From a checkpoint of a small transformer trained on Wikipedia.
Size: 14 layers, width 640, vocabulary 8192.
Architecture: LayerNorm after each residual sum, learned positions, biases, tied embeddings.
Training: 901M tokens, 6872 steps.
MLP neurons of a small language model. Each row is named by its layer, matrix (up: input weights) and neuron, and shows model dimensions 0-212. Each number is 128 + 32 x the weight over its row's rms, rounded and kept within 0 to 255. Numbers have three digits each.
A block is one neuron, or neurons of one layer that tend to fire together. Before each block is what it responds to, as a language model described it from the Wikipedia text at the highest values.

Description: Table row-ending pipe. The closing pipe at the end of a wiki-markup table row, just before a line break, after numbers, scores or empty cells, e.g. "| 24–24 |".
L6.up65:147187169098157106089141146158105115155083049124111164094146119163210134137129187126152084165128134137123116076108084104121194089138174115146214092114156136071179108156163118188119099102142140116176064048127138140109119169146130132106161115115172118076207100177175158113048110060109121090131101136117138098144096086165098100118176093090180140124111162111042141095117123150096149113161157112092137099071181120087093094125147106140118078150152105138145116138115154103109076147142122190139167103177138129145096093168124139082085113120120079078161165175146114088131130141132100084103139147141140136118097112087174104129146123081117149086138075
L6.up189:177146087139105115084122119107076109129108076086124141190169131087160116126152161073157098117155158117106088173126124134124101135134138122149135121123137110121095047157119159152177149146110136145115080138177084086152137122125093172099177082124156107052107171140101169076179078083146069120180105141095115203169166167189072154101155125075135116122133133073123162156093129100101166112079142183096123063081080028158140138092181137181159118132069092173137221109122133152231122130133173112129207167103086159149100119152120095133165061123136185118068136135112117123141099125062128104106137103140136158140081126140131136115096143110171153096082122
L6.up239:186070119096091131128125187130110129094125125135166118190134115126123122122137196106139101139129137069165161092204185108164162172090143134064178226129106126114100117090046183099090113134131175088088149185116145162115105124098136121111182126139089138101148098126152106114064135102142119138105144110118177160151104133121119081083039151159081105105105180104153115155171079105157109103108113117000096170169115116132143182086120129124100128185116118162106089152163121143116097120104156116118142129161076090139171085102061068044075170130137131127124128094132083095127144115091098175165164131162168115121191126161099093123134110093102159127127090
L6.up299:112153217145130126133126173143137090087091153106119180124073121149219139155101138176181162122149143117146103114166067133104141139126123119125097148212116150149168173135092152132104111151088096168115120098101112144136132098096144110096142126111131149091130152164144150109042110124092136139130145177121152091119133144135095152103128168159119126109130161141117111216080045148080163115113137102139125099068107158105157166077164172144092067119120135123163167122153125156142129157072157100122145180068111082120140150157118177155127147183099148113190155136069152079133123208103091109131113080054182117083111110085123079168149092164144138170125100
L6.up427:177141184117138146111090100074110163111122136172117135105104161143151126131154092126105119133152163100103132096099105081090140154113128073172165094179149127149123157124068129132115122108127114161158062145145137144136092089115127106158174141147103172062159163093133175103101152140125088201160170147114063149123122100178160089168098108179186078133167218088116150146092145108150115176154157069152123067105155096128149115123138139109063123152165105148128170133103170126076117123208161126149139075092101147173164135159106125143093117143121111135138153190109144137194132115109094122126040067151158148113083166092064123141081147149105124165106106
L6.up529:095060091130132138125142099170084114121144136105109105095104089164134148142114134091096114093084113136203143072121100127137178117087123124112159100153146043115108082132077149082130145153073211164122134116164080135086158139137093154128147174078116122118145173156110115113101126112082171145145081108127098112119150121132129106110119187128121104106069157142137115135088140058118131052079136151153097133061070160109163098138160133136098090175133122142136150106030151122179060122172182129144178097137157155196116133133084073152121164114179105114149124174139097097146106149100099134147193123167187149120117115086099093158130073163112097143149121
L6.up587:148106142167158116161158081103106081117121123093064185167136137102149073097135135139134150092095245146111125066117184123091125181140076163130132014143161171072163107106197121156139095118124136080177109094151167184090080168105043146123166103129146121105132098087109121110052103157166105111137090171151132167145139149135139081161115167140118115110162130147178104122080136111142101135120129129129144124147118080097132224159170142151132181134145114139102138141181149157126145145147131132132121085083116116135125105139123189121144193135131137092132144117110144116126127189188098088074109093081111155124161136060115137120078092094103139141148169
L6.up848:170111144108104148140128080153115142119141140134078102115196150117185107103116104129155122120163151141138151143130222183112141086152092113165075150172174153173146094154098167087107126146097180182113135172088114197128114061150130137147072135150133149152087119097113217123038124155114138121163130113124156133114142143075121106133162085187152108127119157082157133167183134109145131098159116128132077110166159163115111099149155092188135096163166131132130140105079089127178101128166134111176144081144146144117121151136097148114089136121132075118106113106131081062127147113165105135106087112105095158187102073156186130156144142148094139150123121
L6.up929:212133081126117127096154137120108071122128168096165121103138117149134142079120161164093107163090108065154151109147127108167150107106131116081192098149156117128074097111169134176089158087116125105090185108142104114110121169168137144176101120139085127166123160108111172090089151038113109179096123127126101124116178128136113110139111111160145139139131128104093127177067134168193124076133136094113088166175173078065126118103169137136132073157099083125128135172098171094133152132107125170175188092115135115192142151104171201108079137124132108147199126152114104157111161147105133162174153124134088097079115128178103189117121170124095097134120142
L6.up988:161131124124141112113100135130102147079168126114158132088135203117170165144065112130126146093130122132132124100165119123115140206167139161099099150097105154170132132116127115132103105104126145109136123210130142105092084104112093145119138106119191096135193099103157114143101137114152177114155146147150108171199120162181165077112111099129158155149065138175139113134063108109156125080158111128113080129144047081153085186109190082094101143185060121143109113129071140183158144129113139175139167143141091134110166116142117127092121113138131175086146124147127103109102190185127087099113116116095136109163131131130115070096139101146198132149174124
L6.up1039:139074125142114132143159162080072125119145154104106135074173098117155158147061082183095124098168151111176180092131126123099173148133186109185126115204160152107133126123162196175178161214156104135098136112156101155113111166116102148153134164132133113094134059143122098157119129158152118149112154130154171133076066118097045134122139092116132121172128163157037106091121138178153129092167140068076162025166074061122149112080149099159122059112096132183150170187131133130130092137149109170132151110112133161151127173154141090176085134175133046143115092148069146119143091132063168124086140059129170101121072114140115118128091092113134157182169111
L6.up1444:096145095060085160088165179154172124104128099155123118070144114119208140148176131119129050123137128125134115027128076130086142155197153140139195165164131108150087143177176157153110119094132116115113091102114114137176120076126080107018156127123116156120140100128136111138099171139141137153141153119132093102197093103136155162180108119136146136147030136120145150148143065167133148161132106117120119116100128109154113147119100101148055122138155096107113145130160124134156103121121145128147112119106113130127116145140132156107108130098135142127143154175155117108111143081147173113159096144135127152159098151128093113122159134087166114130076103
L6.up1844:126092126152122075120107169127148117159115112104072147139104155136157117105132100133102112077117186166114109116082068147107119148145113112175132106113126131195110121126083173157073115098103131142141155142116151171107140112094134151087050101119078123114133169109176129043143102179122140177119124158059158156178118172105106079140139094111154124151080133124141180102109081100134147126173102151135133110136117093150147083132113065109105079151175122075140152104104156142079105162172147165116136060108118129154170110127143150161125144110099143160148057195144140107184122131138086148061088152149120161082097185098092106150131114158144091145102129
L6.up1955:108109138108109092090108125183089153070125106160111127136153101107140109161150136141130121219104154147113121135155140148088162185193128123122123132167126099075072127119115143163064197120210118162179133134111133150112108119105126100086181137107145153083157067062159195125123120154132164156063116133138150109081122189104163155092136056114179125162135171115069119181148146134111108142183140148129157109119133132093111126140112111173123079157128147136148084077154149173130121081117179152120145133122127180137134143132113113121117129127132134151196134154141133119135189220138097108107075129133154175137097146101112094144072072138134123166147080
L6.up2158:165154160149152106087089110140117107094100135135080163165137129140201074124104159100154099120125116152135122126126149168124135105084083128141185107109111144129146125110077220165102130157139109182149165151137154067067110096147070143184147137121102151147112141145119148157159097142115090188148101119108150176092133139127109126144132120122187158135112138168110133102090170164148117135156098057136141122132107176165153159122232125062165129130149067101099148118097144133142148077105119096156221100130053103167113130083100134156101097080133149137111124133137072103096082149164137087083090138089116132160132161129127131102101145117118103197187080
L6.up2406:198119087149125079125120064095130110102124103143062112142143118143119103062130134124065015122092099132166175121055119166128140141128157109133175108109114085174136113119161133162158184049162115114179155112092129124103106062131168131142119072122100101144204113099076114133120177086115092094174106082155115111181054133128129087166110098156131130142120081162083151199123137104121115146137144117129065120130119078180105180163106129098147132112091106104113192165141098104113066161137162183092123165090118152147179167185072156092129163128124089134242094170090141141165192123083091099091105111161142091162116067141158158104155148117108125114113088

Description: Plural -s suffix. Plural endings, mostly -s, split off a noun stem, often in section headings or list labels, e.g. course-s, release-s, Publication-s, producer-s.
L8.up905:187091129094139135152141089146105062118116152199124076189130149192120205047145149104126169118128147159138103094123118128144132147123107159152164135116107110154056182098138126121138075113148158169096106080103133103081157094059174160164109142135153163177145150084093116101171102109073087094129115161107123086118171126133131097124144079135127122118113097089146192177141116109109176150139085140138111148125145119106079104175145123133072140097111132131187143174117116116124088135104160098148174187141178150134113185108130140177128147091118191128110190144110061114148167159089121164149132126135134126148107054189129141118130077171146187144150159
L8.up1749:095176095107129151102127200160165116067118163131102150105131126116118133175121149152095139095118057201138132100160112079193144126084106080079097161142163149193145136107136094121144111134090098160092113097129062123145106116125141033134142105167101147138147150098117121154146071138156080151127148137141154149131143081095147157094130117150148098102161125016110160156112129167127109176086136117130090158084122146133063108127149107048123134140136101136083155146146094132068140059104078139076105107113129122158180101129100170108166172163177176143105125130058107128143149120104098109164153093090155136147151135098194122136110116072155095101153213
L8.up2213:202080114128085150124113140089149064100034098171164138121200116123233110116155150149138090099129079164185145123150109095170134133114142099118138127139132140140154133069146112107184158112073096120150089118126153143068106158189162166166058107169091086095105127139158078062119104121060134113169111121137119064070151140084094094093117130116125084088144092088135114161161156105122154138157142188156160145102162139143147195133152094133170152137135139112164169112117032162112139129083142143123120142082141163113095133142133149099108151118192141116142131136111150126160145107094080168141166105163150119096134085127121123151115141115158178161085097
L8.up2452:131142128095153148134134055118093096097052124150091116075088110157181103114095146155152177198176147117160107082143139153074063142108127136110145090081145078100144112111107135068135116118162178068123155116106118124100122116157162105120123145155173099128114180130144124117123143182173146102108111165169161157155169160150089111102078152141097104128046125110123152107104113107136115100109178163170144169194137124088161182163138091117131136120106088135164161137144075160089106158157122143138097136088077102147113148131134137008108110108142124150213167161130104150092113099059130117133143159154183157179151096154133152148168121081118152172191144

Description: Sentence-ending periods. Full stops ending declarative sentences in Wikipedia prose (e.g. "population of 4,108."), plus final hyphens in Markdown table separator rows such as |---|---|---|.
L6.up10:147187107115091109137204169115134155203133101165146141086126187142084135145151082102135096169174168142113145143092155132166161112164188135127125131158125101102119118132093144131158143134157140095138105084160135088107103144163196127112136147172150091162120081140154129126187099076118098128139101175174165153173128050190107142112171112118127132111176087153146169140138031103136096123172131186083098107133108114163097189172098142116172127111179189133169165136094115083145127168152111100090107139163116094145152106046103174079148110138082108211120129089089127124141144135179144136073145122155167145131164126167197171181094130100098095127148163
L6.up33:115136132089103199157139147072134100145150134095182108071121107100129111109100133146094110132131093138154121125109086135155120160116153147114131107126132042090161155086166198108159153154079150133143151148095140116140097176119181122094103052094134147102126104060122158155072061128178195146170082100137135085128056155121165133097131120159115101119188075142144084135125108078143179108114147092116112136136142104112122096159151118138165134117163144129170162146157120071136181162143128107135160093150166104137131186159097100104116146181118163103200098142106071162127103168145066151107141120111150162114178080126156166123108137141097085105133177
L6.up147:127161087122070114173182165103144122113109162148175131070106113152061137098136120151138126147111146113092098096083156212102211160156175149138102104104109065158086145141069108177038097142182212149118138069096101154115127107100157165078155139187169119113140149130127155130122141128098179194118189156083106123182116068100102200148118125136134141130073160136088147116155117111109115160085119112115097188104148122164137175151081127156088109110166100149114104135146139146128134207132136155154219101174108160078155179120091177090030151141161087119108087142138158115091160118131126117131157190106128148137105084133114132055147176118138113134162109
L6.up268:115161087155097110065128153109124129156156121139158157104118083141109057148124129133117086068128162107109133092136136084174120125144145076130107130098073139189105079139185127135139124127152132075161090165087088099113116085143164140177121058125121068127152101112146135126150127101150138085093166120149151102116186160160112068165138147137137106100185161099140042138131159125105159087148113130176181089171155157105126197112120099124117110161148143151081144088146152204095127139173120120075124174097109214157169123129174129166144127080169092147188104070148127123109145077135087112159114168166101134172104071119080181142000093170144096108128158
L6.up424:184179161136121164091122102081150084066149117130153100172168160108136158155109120139155096158125129102187104104197104132216122147151162122109129187164066131115131136126155127166080118156155120136085121064203156092159171187142149177132189119173137085178132135207104067125147160175043153139121110146146160139098198110174164113117108143093134094140120107114118090077111089117086115161176113113133121148099152095145137099126141094141056143081204107153093085125147181124128146111110128130123128104100139124162130151086111155080175126078134138127140117156140167146084096123123124126099163202089141164101136110119114081141153167082110139122126118
L6.up444:060125099038174086164122151174149148084102098109148133082070147130139119154115156112143172113100106088152148130137110081104157169101151107084136127153160115155111143117112183115133206086169119144120177148109163141107104133106155083144094159112137110121129112173164115112069178097075144150124056073134115113126100157096071164069122074156121109157127116098088137112119144142174083175055122138113167096098150100168166127130114109174132109113126084151118088092147139126181089099124135073124094105141123206155079120159143161124180151142148150123080116182139114117121178140127061182155144155135195132138120142122085136103142129146082092169139142
L6.up501:089136130164116113123126098130155128164124111145114192142102113119088180080163132109142153081100075095094098153157181125171133156129178155187087088092136124123131127151134127164101098176136101154106170147136108093140162137140162143133129160101085129165206142132148183121023167162140206086090066086133147099096207139160138129128092178174139097143084127152101107060090119131142100134083115090145148140085138126123103131155106127132164135174087154109137111123155135095101073130142152093156130062120088147173100145170096126112136205117158166155138116153098068110103173122070106184128160140126078121093133133095150116147120097180155111159162114
L6.up653:119180135065127160156097122098118142129092059099053124115128158093094136112173092109088176167136087130114094151118118152147138108130169169139111116115101127108164157075121196126107162128109137136136168114125063152148092177114141121147180109155134132140114029143125176109122130081091149123165154124131118128140091085138052124121131120115061135069093152125116137178088155136166130087075136162131107176134212115148082122179100124086122136164145131108144109108085133142136155186147139098148124150111106099118107098126156137162118140122125148121139130109101139098092083137131139079074149094145132098089137117110216092086151123163117148117140173
L6.up818:088147133100044139177139112157137133085152139070165093120120121119120070174124129098177145124159177200113077125092114146106139103177070129148149158167120164165153113126133150134155119094119139102118145146207121095100139131151130104151150119217103035151139115099161101146148128127119127147118130143115069180114138122172166127070131110108112106111176127064139196071145112138132132119093131211067165138107131119099146079151128158148143128131123151122087068125143096115139156154127143112050098098132113101109143096137171089149142157177150151134096078138146118157107151124160112089065112097161148127115119111107199133117143134179127096152138165
L6.up881:168124130120170144223075134089130170126080152139147136115166118052165158105116098195089165140102113153126183198094139164097124139188179095167084108086143111064138108115139099067162154136109146165111084100101096183113097129195190139140140099098198151082076084120103107112148151174110129170148130120081079151126122095088152114136107098061150103138143143143121106160074088110118095152143168125196158144136168128171133157164155139082155106137142073118127137133118153103114146113178184083103090136124108125100109136097120139141194153141158092187117134144060194100067115092107126095100085133117122082103152168171130178143122214156134120146167147
L6.up1026:130096160171112121090153141115094138118174111118098177098176179117169172140127119143158121165152106150148149149132104135166114112059054138153081131150061192123109126080155203138059139081102163145127118136058135144092091089161204148114122127110131111135194109198153075117118120174159169109167132191151119158086143133132142171161164139126090111128115108130086084134102125136096161105222118133135183129156184133115157140181147065102147071153169071099162089127157161127136108079099129117152098068100036131113146204181080074128131139101126064134156042089091168140092095090149108149064102169180121139130091160101126132103101114149086167091154083
L6.up1169:069138120104118141155111128134081111158108118118142060121074126158145116100154145097105142097179103099114087141115107167141114122088117112081168111091127166102157119133124119079123097145170117087144191062121129118118131154131135118123124136151085122155152168066151106116156114079028143114135226131097038127096125122175153121134133080134092134096167130045161160073103155147181118093112115140130146177072116156163095075128049142157138103076159179118122056090162118099168120137134165119198082151121155126196116103151143162134128157132175172124136155132193056047160084137097107171137113071091103121118132153102187131100114109101124088088079117
L6.up1352:132191168071142077156142165116171118180087049136128189129159190099098071069055121163089139120124189153120110126049146159076145135170120119146168141090071118149101182042103144115078104158091112165103107161149165145139135063134107135062155128164166065059142165088170074143108158116164177139192156165127072175110159093088072077177081120125101149116144160145091147069122117110115126153133103094124113136098153155146147150150170137125114142082154116094130110137151129105096111126142165143120110070077077157125134149118114169157166162110144122097129130113120125162109139112151158081119147135188146143139107058116088114148139144115095117144125085
L6.up1457:080184063158136179161135103087177144203125085182090109144118116142127154114071117119099113152172139119120179124097101149112110084157126140151134106114141124073097151124155138129162147096072103115118145168110138139145095166085185124110176138178111106142070189169141109065189085105122131138160093089104187110133167136097136173173135153086090158113209113105085132100117117122090180096109129070119120096113056143180122063127181110103209167155106133115086071119107101121161104122102217117127072155077140118149081111097152130139114095179111159073079174093187142111109140122104123131136069083103104111105111128134095114137110124099045122151144125
L6.up1769:140136140128123130138172145111115138094116123184099108158153109171103138121158139064149130113117077133086184101118123152101214148158143162119156114038119167165124147131175062143110158086110129152169132073126054135093088106146151109104114120156163125097140145122162165145141100158120082167109135155154161124136111100090135113091114121099133094072114189114132090086119106057132151124071132138158100158096099106185208196158086146083115164148142115159087135092101104133154124090128126077150114083141098119116108149072111158138117144080126125160098141142095097136073115141115129112120154114120133159078089088166197161117118065114109144106125083
L6.up1832:186090096122114103120131159131150123064144134129113165125075141170131067124172187140129133115129124149105097178055120191154101074099162132026139155152143149140158151101131139107142157168094130135186138148151148168135137138120145152189054113129126089111139076141152183120136143072115134118185136128081197116150106111130071084100191119112110121185076151105104119109122123124102181118110101137102099128118157085182178169121117051157101134162087119162166106129077102148140151133112084092159103151136121117094113084136170165119123085179113127121120175120100083140140154108126050145146147116157140146066068083160143062133158160085150099176121117

Description: Clause and cell boundaries. Commas ending a long noun phrase before an appended clause (junctions, networks, elements), and final pipes closing table rows.
L11.up1699:177157108122092153105081122129131112076070097143108116121091096165150113092249169091146091132166128131175105189147138120158205154122140135050115106157113073134172163155094131126160118151149100135125112113069122121116155069111132073136063113116096127114193180121133109078132123077174066122126188147133121095078150101194123057133147181174111144142158111179104090130120185126126146120152068129101083129157136115131111167081093084113126060159126107086134153093159151148154200129101152107153142086128086087149124152111137151119133142213173122113132085101111139158129147146129111184090076052170118190082099105090132149150132077106136116103140138

Description: Sentence-final periods. Periods ending long declarative Wikipedia sentences, often just before a paragraph break or a new sentence like "The", "He" or "In"; also occasionally table pipes and colons.
L11.up989:130086185129083133131101109173097121131118112121084255110168147121093145134129189093093137143138133117104103180150045179099164124066118097125174137156145134118163229177117121059114106161102067094161173095101111136118140131148130120138133154196151164158124100140146149166130151096138143165176190176109132116140100138162152064095063169127139181129132144118184149137130069144081176105166135102101146116116095112123170138076116110101096136101108164120095176179122124117173162078155165100130120156071090135100104127159163112126128115133170147136109162093095147145116128099105125177135114124075130125064118118097110177148128103192123158095111096

Description: Table row-end pipes. The closing pipe of a wiki table row, just before the line break, in sports results, career stats, filmographies and election tables.
L8.up757:103131101096120103164081122152124080077122101120130152141140138120167159152107155155177138182133101098172066086148123129078164105146179166136116098100074127154163129143130132168133135124181171110134127151081091107121105137135136132163125130099151063148142091096166149105092143143147153144101159094134061120116162167125100126087122148124104113146150146138120101163113135125152142141106132136114091147154130117164119119167135152128086115174135169187166156146187096127078103114176167141123135132129129175112159097102127115075167087157199136108115120105104116118118108125186083130156128124112179149097145103147121089155139183091147143174124115
L8.up884:140149106099159145128114141110145112145118106141139138173135196127128165131151167126145175166156107128142119105142164123136163123163141103110153130145135125132179128081203108152110129111129121115138133103176139134114156126156118162157149136115158143138171117101137127101084149124081141106161108138150160090114139072101122173144139170137165129170120119109108174156126132116093067183100113099119128120129182088114085134206135149181110098128150128169174118122106155153137120127132144147154125080138103129144175126114112117136095093139125152094103140104229097123110180169091101151097119107117136140112113169108151123088106143109140148103118162
L8.up1085:152122123116112076133161149096150110130069110111125119122143099169093110131121154146106084160153140103119113016095100130133183143128154129140126105102131091142140146127168108142146104137124154133127126161028069133135084164170105124181170132142143087159130142181108134100090114152139078083121090098076153094133072133152164131195121107116173177133063134130114107110099127137123159085147102167100087118116145065107106130180207128105102118146130151129112151148132197162186127168144139100121110125112123188115101174075079107149138109132143083117178132121159140136098147115149048135072159126122163155078119109128112103103089093189125127110145154
L8.up2294:159168153101081160119124136199141152125085083103165146155185124136094108140054148117094101080153123149099157102147078083137163113119081040106110079085167083084144134187162130132160160174120124132044139145147184120104121143120129170128118141066102176147125143096114180127066124101135110095119073136134173148114134161175123117151097112156126156166184171100099132146104094109127111133165198205120130191133135104155106115182181132170161118162159122138154163099123108137143134154133133184148134088123140164154046161116139161086160167162123132120155131115146132132126182172074089106147147134159159144110102144117141079194077120126154103101192127

Description: Plural noun endings. Plural suffix pieces ending nouns, often closing a list, heading or field label, e.g. Formats:, recordings., Publications ==; sometimes verb endings like has, boasts.
L11.up780:124132093153094070115069155111100100164205167157124127159121128139150110142070108140099073128142110140111170143154112163105079139158130102117123114136112114115149188139109112161171191151148126123169166132124094087141117081166171103126187102174111110127118157099128104142131106118176129147133124139153086164190187138122113108126105167066162109125145149079173084126169166143097107158187145171112112143085154117151123114120107089116112129102049145157106066141103128132130153128086150124141122081133155135152071033105080170085124109142118036096181181113090144153142127074091156099128193176181128122132131131139130142067176152126150107074101056

Description: Plural suffix -s. The plural ending -s or -es split off from a noun stem, as in course-s, meeting-s, tax-es, often before a comma, period or "and".
L6.up2:147114101149083154176134148127148126121146110197107091146056088113174122083152122153106129116145107148111060076096161148183153114136099126159146123120155103135144157120181072080117111189136065121081147157132187153130138167103131129120115082107126095131142110169153173117032110119173137117103131099094106091084179147082157140123169107132107136171118118147107109142134134126125120128109149079095125096174125055144136133140100108100098123110096083107126134156118070108118116155144127097159112078099115133144154139100068129095171124084138143118125168130122111137105162048106097072121125133184151107135118049144113047122129167084134180107126143
L6.up151:075107119193092135139127160081105081134115163095139097121091081165111131107123106126101118098042145083146109179102149114143105156185150083146117115099177133122125121159117087141142129110090149134132172157094132186184141129153177131108157120110070087146094102181138104123109170092139128103161097157114088082180150134141103110095111095195079122132145154197164117145071132063130108114131104115090155148162091151137143156102118121058140101135110103126079182105154123182141120150133116140151121169172188111137111135112100121099190080103184139129169166084084182074142087082121117088124071148141142158098124101146142102220090150142125094142117111
L6.up403:118156176128084083136134131145091140094113169095125136123116106097162165054077106140155153144155147148113120116162088109120140139073128179133121156086062102152147144142063134111208119126098112124113090114108114051142130122137127106167169074164132119128117168137090109130131113132129145090069166101181114111135161117147072046064134161148107138146133071119161154116093149098153141140152142133158113110112117114113168121143122143174178139094203136125130119164140169148159150180079193154173127204152141175146122159105094167182157091137105165097116076066151130102115139113104098154125163164130163147157146158174126171172118141177112109076219121
L6.up448:158108130137105129167098151136193133072160113085123124090141085090153153142101159141159117151073116126152103039077132123061133157122125120153131083132147107169061129104116133097157113164112118133102162133195130117145096112128149134147094139154142132133148121163157117128065095143126220125149157124120109164069090128155097139137157102208094140072135081075144119105122102097133115101118135152160142167148131186126195128115173129112139115102141131135145179143130126120137116166116118106141051079132117131120141100149128126050134131150168182143168163093132132127115184139092087120161078132215163164176103124132185092153157141072168163094116157
L6.up512:103160172139126151148111118137087124102150088084058105097112143095167041110197124139102142121120098173106183142090144150146110088082156102163143174088118134127134109167120139116140074100094153194167152110158163116119158148105107135141147144113106143123094172161086131124163135135195095057094102160167198184152092099169107177094130117129097183093118118104157145179150131175118149069155160129094073120115116116160120119100138104093113168142137151155111135159075131093160111115132129110175124115126096088116139135150126124161126122143210122160085114107168200181115096080120129197134125139114147163110177168131091107091046146160175121042109165
L6.up659:140116114160083173136088105142111109147147089076075111097089194131103167142117160166109121114055191152114119144145155085112138086152121156153133136146164136133115135142058143128131157182127088081121166105156131119111125099157111143110105168138090133087139084104130141115151130121121174115073103146146122104140144124150072106074088168108101088142172132112134117136090120113186154104130143168123127117121163138127200150152092114170104080132164120137119152128196140155103142208084124182135114082092133131117154119145143108155153103141133148130110182179163121109120103141119204111071092076119132152103064062177172127186199147073198153168174089
L6.up955:136124113126128194152109212146105078117139153154124151091117144098180163097182128184160110140091144081162129110066124155141109147145142129122138115114081135152098111101122085159074114134152113071121131099124096213066175140102160158064124130166140175080141079116171146107122179130159118123060104116114119104126084137171088180048205136158048129092115088152180173126091145159063168128112108149185190167117143144171175147168177099135168118139148158117145107132162147132149122150105082125151127120099123146150125099131146136101144073129188156086162129152126142139029155118079116137106063137216145142147131096156130128092142134109104179151135167
L6.up1088:158139119108109120099098160149058131102129157114114065147120117140093111071129173177088086080076124138137101160090152111117144126088134135146149126100144067109119124106110146134055109123149154119076055143156084066052081116132103126108150133065161108106113103111121168126083122034153111058085159197238134176150136130111129088133128121167112137158177164106095118172124113133108093052126067111128163143089111154107142103101145174116183116122164054147115150128107126135153191117193094140134188131186155098152157113122112123119155125104120085084126161133062156247155145142170124132115085117174106136128113090124175157162104187114152113138139145
L6.up1324:113135146096132055084117143077111162088128138139128087105124133113102037210134137119102035132150115148091118148105109144115124174168178148123095160062062150087179148142109105171163162174096151121168189096122104066143139143121108203141115164140120128147157047087157129132097102126129138078125188142088133193100164122123139121090161110098147154142147141126091121132145094147131169150119150114081086147105120161167095147144134120078133122074075109123152142068206136177172108129116157143134102117155135166126151126159157141077103121110166088080154126142139087110133144104177125108151179121111134171155157125084188072119115128113210171117121175
L6.up1652:119153126135101179179106073178135065183072099159036141110169131125172086144100119116142143132126134136139130112093104116148094071122127118120085130179144122092197129135139107087136083101152102117099107134149099154121124146161127129126235173118152094136162057166111127141186157122090091176096088105116133130198139147175140168028151086126051087117121129072118138155163192094115120114131171141082120157149144086121110136135162134093154114100153144094092130116110122070111063086091142121100101125096147140117129165125110150110112094098123122104113117095158168148116149144132169115111128081138135217115167129083131071118123193125174132107109128
L6.up1666:115130154109222132113083127072115122097108158110141060187126147145121093119133196117143087149094093130082165115052107146134110226138120151180139162166037132131114130129196123131116116102081103180163112143132122091133141093088067137178127098138075107107193169144102114117117110131117124143129091119179114124144174118129118177127131167129083156181136064124144103074113080154057075121135104136147130112093149052189128113132122125131127133120076114144134213180113141157183108149130133084113121121159083113142170151101092097115139137082172129128116134170139130099134152108131126110149153146113182085147138089134213159106162114102151119093178127
L6.up1991:179096144118103157107114125110113117131157152086110123170130127148105145099149152118148133095069121162165100087035115105076121123116079126201101097116082095158107098110152087090134140160073167185140150201104097098091111119106140121098206061134154139123141158156140175071061186105092126122176144144163129077083126139106134133054123085162096154136109119120086166099134096034124233103128177108158127167123095147184100123128141141141102121137133125090145178127145086091131133144111189136187120102131117103028122109114105153094130177170103130076138130065131107113053162172102142104096112129107133102176147074163148055113142183120153111110158095
L6.up2163:099109163162103116076164165079123180116142098107128061153119153125190119210164107161108152173097120135102094113103131110091176169133161170096097145148168126122153109117178077126100104156070080098100131127178086168123150179145089082124122171173081075095098154175117156172118047118091131095132122164102102132136142127071137211124111118152062109192100204113154083118125152160159068104107150162122143070115174125121145114157162179155094120128140131082108133134151153143093164165152129118205104186183144114142083169105159107126066101108118108137159114163154158111110082097137137099126082139202168163152109175183127133119105084122108079172155162
L6.up2353:123147144118108127129099128102091138123144116120152142195146076122128114159111145141105138138139127137073187102107116095163082184092137129162079148121152104123119122126141110095125106110132133133100148128144111084063123170101119105151143169141120137071213110117172139106131074175097129083103070169090090173107182125164133073086104119083129156128125164071159172144120071104102092173151164169113145085148174085079126123101118058098135178135151156145129146139125119107148122148135146142106155161116187161156157055145105151191096153140115143157121162148125126109116152149167105141127112131119138033069203160067117136150078135133161129068102092
L6.up2399:107080094131100085120116058099053102181128201131189147151117118152119070141143171156145134106100143126133122102124170145089148155152172099055117141135168028165107144160137098098154104140139064217094132107134116145144152147136143098109117183153108142151083170108153087164100179062144095119135141156121111107127174140164127162150144137086184099148130158141152152179071131131181131093078162147062155130074107127119144072124114132136182099109084132090179144154110134134051116173150132171156127140084155135146131114146121142123208104139142121140151191143102090154112125086105124083132057162098163155163118132129140116097109180168115144069080127
L6.up2481:115147119103101088131089136162098086105146146172109129145146124082098124164126167173119104078112141174140117145170185165107117140111073137149104094070089141153124106102124143121107192169129132125163122222148133185112100125188062084073163107188120077118159125172196113144079075095150130117134115096096142102160185149111103077112129117103157113145164096128153092195148108197140149108171069162099149131130179065129113131117150157129106133121103093075155148164073145057124114073131113161105143102140148155122135072186101097136112085167119220134130117108103090171130149127062092125097143160091150129110121065187093207138171149190131138090079126